From a checkpoint of a small transformer trained on Wikipedia: width 320.
MLP neurons of a small language model. Each row is named by its layer, matrix (up: input weights; down: output weights) and neuron, and shows model dimensions 32-95. Each number is 128 + 32 x the weight over its row's rms, rounded and kept within 0 to 255.
Before each neuron's rows, "fires before" lists the tokens most often just after its 100 highest values on Wikipedia text that the model never trained on; "fires after" lists the tokens most often just before its 100 highest values on Wikipedia text that the model never trained on.

fires before: " |\n", " |", " of"
fires after: "1", "2", "0", "4", "8", "3"
L3.up1015 [214 111 122 191 172 153 160 122 118 154 110 146 143 117  84 116 142 106 121 183 178 127 144  96 144 112 131 157 120 209  92 139 148 109 156  25 133 144 103 119 118 140 141 141 153 191  81 178 146  99 144 138 145 113 192 145 149  74  93 139 150 174 159 114]
L3.down1015 [ 85 117 168 105 109  75 152 185  80 175 155 143 102 152  96 130 158 128 144 164 139 177 164 109 139  91 158 131 130 123 121  93 108 158 140 138 110  68 112 232 141  62 138 164 146 149 131 110 121 133 119 105 147 101  82 126 119 136 107 110 165 154 147 177]

fires before: " |", " |\n", ","
fires after: " |", " the", " to", "The"
L4.up838 [151  80  97  88 140 142 152 139 142 100 135  89 127 123 113 131 115 124 153 114 116 105 115 108 153 143 164  90  73 188 114  72 130  83  97 128  89 121 113 145 124 131 162  79  78  86 121 136 172 149 108 130 147  91 112 158  69 125 108 152 169  81 174  81]
L4.down838 [119  81 139 137 105 177 166 128  71 153 159 143 134 159 201 129 122 103 151  86 134 160 147 172 158 103 148 172 173 119 160 139  82 179 153 148  83 143 137  77 138 147 159  69 176 140 141  93  74  91 145 116 139 138  81  87 104 143 166 142 114 179 123 160]

fires before: " |", " |\n"
fires after: " |", "ell"
L4.up33 [105  25 119 104 126 167 128 160 135 117 154 100 110 136  85 129 100 126 120  76 138  82  96 180 165 163 172 111  95 193 118  50 108  57 119 128  61 114 118 160 114 122 116  86  60 129 130 140 112 143  98 167 152  77 132 148  88 110 121  92 139  92 121 153]
L4.down33 [121 111  91 134  59 136 166 140 135 150 210 140 154  90 112 148 175 124 151 106  95  89 154 119 145 143  95 158 186  96 167 146 138 115 121 134  98 144 124 103  83 140  99  70 149 106  75 135  99 122 110  88 156 118 121  88 147 138 142 143 129 174 119 189]

fires before: " |", "|", " (", " |\n"
fires after: " |", " |\n", " dr", "==", ","
L3.up683 [ 94 181 174 144 168 101 119 138 179 136 138 143 177  95 146 163 180 149  99  79 124 139 170 165 158 162 165 151 168 150 183 112 164 189  66 152 118 155 114 154  98 126 140 142 118 159 188 115 153 154 117 142 143 163  79 177 175 172 133 144 132 162  90 139]
L3.down683 [137 119 114 128 161 149 126 121 167  94 162 125 100 175 130 180 157 152  99 143 122 155 106 128 133 166 127 122 207 116 123 178 141 124 238 121 149 110  96  96 132  91 125 161 153 128 135 156  83  75 146 114 126  97 135 158 134 147 133 143 162  95 102 132]

fires before: "1", "9", "2", "3"
fires after: " ", " the", " early"
L6.up363 [120 171 156 131 162 138 133 157 136  95 121 114 102 137 133 118 169 133 150  93 144  97 138 115 155 129 223 155 159 156 144  90  84 169 138 187 102 144 159  74 131 117 108 140 143  87 128  94  83  94 137 117 156 127  79 153 129 147 124 159 141  69 108 120]
L6.down363 [148 140 141 123 105  69 128 104 116 108 111 122 115 120 151 155 127 126 158 178  99  80  79 111  99 172 135 128  84  58 129  94 152  90 176 118 111 116 113 176 142 168  44 133 187 112 134 119  83  87  97 101 193 100 151 113 107 111 112 165 146 101 117 151]

fires before: "0", "9", " ", "ade", "6", "8"
fires after: " ", "-", "2"
L6.up383 [100  94 160  95 117  81 112 120 107 211 115 105 174  89 124 121 172 125 112 124 122 145 100 112 142 158 135 115 116 152  74  96 160 202 154  13 140 151 114  76 143 145  99  96 152 116 178 140  87 103 130 135 107 102 163 138 124  90  89 129 140 123  96 187]
L6.down383 [110 180  92 152 150 130 162 128 153  97 156 122 127  96 146  92 111 125 119 120  99 114 132 187 163 147 160 138 157 135 114 162  80 181  79 133  88 145 169 154  69 106 168 111 151 128 155 135 124 172 134 100 131  76 107 114 162 141 118  93 117 165 187 107]

fires before: "1", "0", "2", "9"
fires after: "2", "1", " T", " Te"
L6.up1146 [161 143  99 146  82 160 116 129 137  91 124 165 166 178  98 139 148 146 136 145 114 134 154  92  83 105 116 167 150 153 156  95 166 135 187 121 142 105 148 117 182 114 107 131 134 139 140  85 155 142 101 127 147  98  89 155 103 129 135 126 123 195 143 178]
L6.down1146 [170 182 211 145 148 163 118 137 101 147 160 120 121 140  76 154  85 193  81 118 177  92  80 137 182  78 146 104 200 210 149 146 111 128 110  81 150 109  93 146  54 124  87 127  89 168 116 142 121  65 148 166 134 129 124  85 132 149 122 200 127 119 128 126]

fires before: " |", " |\n"
fires after: " |", " was", "|"
L4.up53 [125 115 107 108  60 121 118  62 137 118 132  57 105 106  99 102  55 129 126  95 137  77 140  76 124 104 127 140  67 131 118  62 121 122  86  47  79  93  53  59  95 114 140  75  74 131  85 133 132 140 104 133 144  99 105 127 103  98 131 125 104  64 118 100]
L4.down53 [102 129 149 167  35 135 172 105  64 119 150 127 125 127 159 108 103 119 145 120  90 160 117 111 134 121  73 110 172  94 130 156  77 125 134 144 128 114 116 122  84 110  91 100 146 123 108  76 107  82 158  89 124 104  62 127 136 158  75 104 151  98 100 152]

fires before: " |", "ple", ":", " |\n", "at"
fires after: " |", "ley", " h", "-", " C"
L4.up383 [121 141 146 160 142 169 135 133 136 150 155 130 165 166 106 123 146 138 172 133 161 118 156 138 157 168 198 168 106 207 129  98 122 108 132 106 107 119 118 152 164 174 170 168 101 150 137 160 146 175 156 144 173 134 143 166 120 123 114 173 185  91 178 123]
L4.down383 [118  91  98 173  29 130 184 146 110 142 197 151 166 107 177 120 127 131 101 142 131 132 143  98 148 100  84 133 157  65 175 177  91 163 146 170 111 138 136  83  74 109  61  64 165 136 144 116  90 119 134  93 109 127 115 127 136 118 169 163 137 157 117 168]

fires before: "|", " |\n", " "
fires after: " ", "0", "1"
L6.up390 [122 100 111  78 119 112 122 137 130 164 134  55 144 127  97 125  99 154 119 110 154 183 157  96 156 178 167  59 164 156 149 141 112 145 145  70 128 155 120 107 118 183 159 104  98  65 229 104  19 147  64 171 117 127 140 134 130 141  81  65 168  82  65 124]
L6.down390 [ 79 141 155 157 168 181 164 141 145  88 126  80 129  71 109 105 154 125 127 137 136 147 161 135 111 185 180 164 146 157 124 103  95 107  58  82 156 160 110 107  78 141 161 125 148 100 144 104 151 149 143  83  84 168 187 119 196 115 149 114 156 127 104 184]

fires before: "9", "2", "1", "3", "6", ")"
fires after: "0", "2", "9"
L6.up596 [122  91 121 109 157  99 160  98  86 145 184 127 143 129  99 124 137 190 134 129  80 155 102 124 144 133 137 129 155 125 120  83 141 168 124 136 179 122 141 126 147 128 115 155 154 136 196  83 139 169 103 138 125  73 146 146  56 153  70 140 119 189 102 124]
L6.down596 [168 167 103 178 128 104 145 151 118  72  90  99  85 188 181  56 112 161  89 126 103 119 101 174 116 141 131 164 122  97 141 231 118 134 140 118  72 113  72 134 153  94 137 111 144 111 151 104  77 122 126  96 133 125 159 173 132 140 146  82 102 196 118 110]

fires before: " |", " |\n"
fires after: " |", ":"
L4.up1063 [144  75 125 165 164 177 124 168 146 157 200 130 140 155 105 168 140 163 144 149 131 156 146 157 187 156 196 134 143 210 142 105 146 137 141 162 106 140 156 209 162 117 148 142  73 143 157 158 112 177 126 139 161 132 131 119 125 147 132 150 167 137 167 129]
L4.down1063 [134  77  90 160  54 142 130 157 127 144 157 155 153  79 174 132 153 129 177 147 115 114 123 132 130 154 100 126 141  75 173 158 125 132 127 143  76 110 125  79 113 136 121  51 172 123 124 131  94  65 176 135 174 127 131 146 145  96 164 145  96 159 146 173]

fires before: " |", " |\n", "ued", "."
fires after: " |", " was", "n", ","
L4.up345 [164 110 100  84 115 151 126  92 123 126 133 124 110 116 145 137  94 104 167 134 178  85 172 103 173 159 172 188  90 111 114 134  85 159 127 107 149 134  77 141 130 162 159 131 110 133  89 178 155 120 112 124 112 133 126 157 158 134  74 151 166  85 135 131]
L4.down345 [133 147 142 135 120 129 137 145  70 113 115 102 194 131 140 185 128 127 146 126 130 144 171 168 171  87  72 125 188 164 166 154 124 144 127 156  72 144 122 166 109 151 141  80 149 104 148  69 104 148 168 103 137 130 123 143 110 147 134 124 136 140 133 146]

fires before: " |", " ", " |\n", " —", ")"
fires after: " |", " —", "1", " "
L3.up561 [158 156 111 111 100 104 160 127 188  63 126  81 165 144  80  56 130  98 148 162 118  95 152  78 113 109 142 146 160 147 105 156 102  99 126 158 183 148  76 112  92 115  77  87 123 190 219  81 117 103 145 153 137 151 150  82 101 170 112 143 145 130 184 133]
L3.down561 [138 108 107 142 185 194  66 129 138 136 114 183  67 126 135 174 100 139 143  93 151 137 124 150 165 102 130 130 127 116 183  65 156 180  83 101 109 105 128 136  96 166 165 148 126 105  99 151 104 134 102 108 164 100 141 177 125  63  80 115 131 148 115 143]

fires before: "0", "1", "2", " |"
fires after: "2", "0", "1", " in"
L6.up893 [119 170 152  74 128 191 129  77 139 110 114 118 106 138 125 116 105 193 159 134 124 191 120 126 159  83 130  97 109 111 149 143 124 131 169 103 137 149  74 163 175  94 186 115  70 184 131 140 104 154 126 148 103 136 153 138 120 141  90 121 102 105 124 179]
L6.down893 [125 128 163 131  79 176 175 117 136 195 151 143 112 150 134 169 113 135 160 110 127 120 129 151  57 104  89 193 149 175 148 122 108 120  96 159  89  98 170  65 158 125 110 128 144  84 148 151  89 184 137 143 118 201 164 118 110 126 139 163  55  96 156 107]

fires before: "0", "5", "7", "9", "4", "6"
fires after: ",", "."
L6.up612 [121 150 122 118 111 167  87 160 135 124 122 100 145 148  85 152  82 175 134 112 121 107 133 217 190 140 115 185 110 184 131 143 100 147 163 135 168 159 102 113 101 118 132 123 146  95 129 127 132 154 139 103 144 136 135 118 127 136  95  69 139 146 131  95]
L6.down612 [140 114 119 161 126  72 147 130 189 177 127  90 132 129 109 163 111  98 137 137 154 113 144 119 136 151 197 141  83  72 137  92 125 109 102  97 141 104 130 114 118 185 114 125 126 161 118 112 102 114 100 134 155 143 122 116  95 138 143 164 128 136  65 108]

fires before: "9", "8", "0", "6", "7", "3"
fires after: " "
L4.up1156 [164 139 110  84 170 102  96 110 128 195 108 142 140 170 123 197 128 111 129 124 184 119 148  70 125 154 140 149 119 117 100  62 166 141 149 128 104 169 104 141  95 183  92 172 156 116 164 134 109 129 127 155  90 140  96  71 115 139 148 223 166 141 102  79]
L4.down1156 [ 66 138 169 152  96 133 184 167 128 132 120 108 141  80  97  99 114 175 171 142  87 132 170 152  99 114 160 131  95  80  93 182 107 143 180 148 137  94 102 153 170 127 117  89  85 159  85 131 132 147 148 131 158  99 164 179 162 135 133  41  92 126 122 148]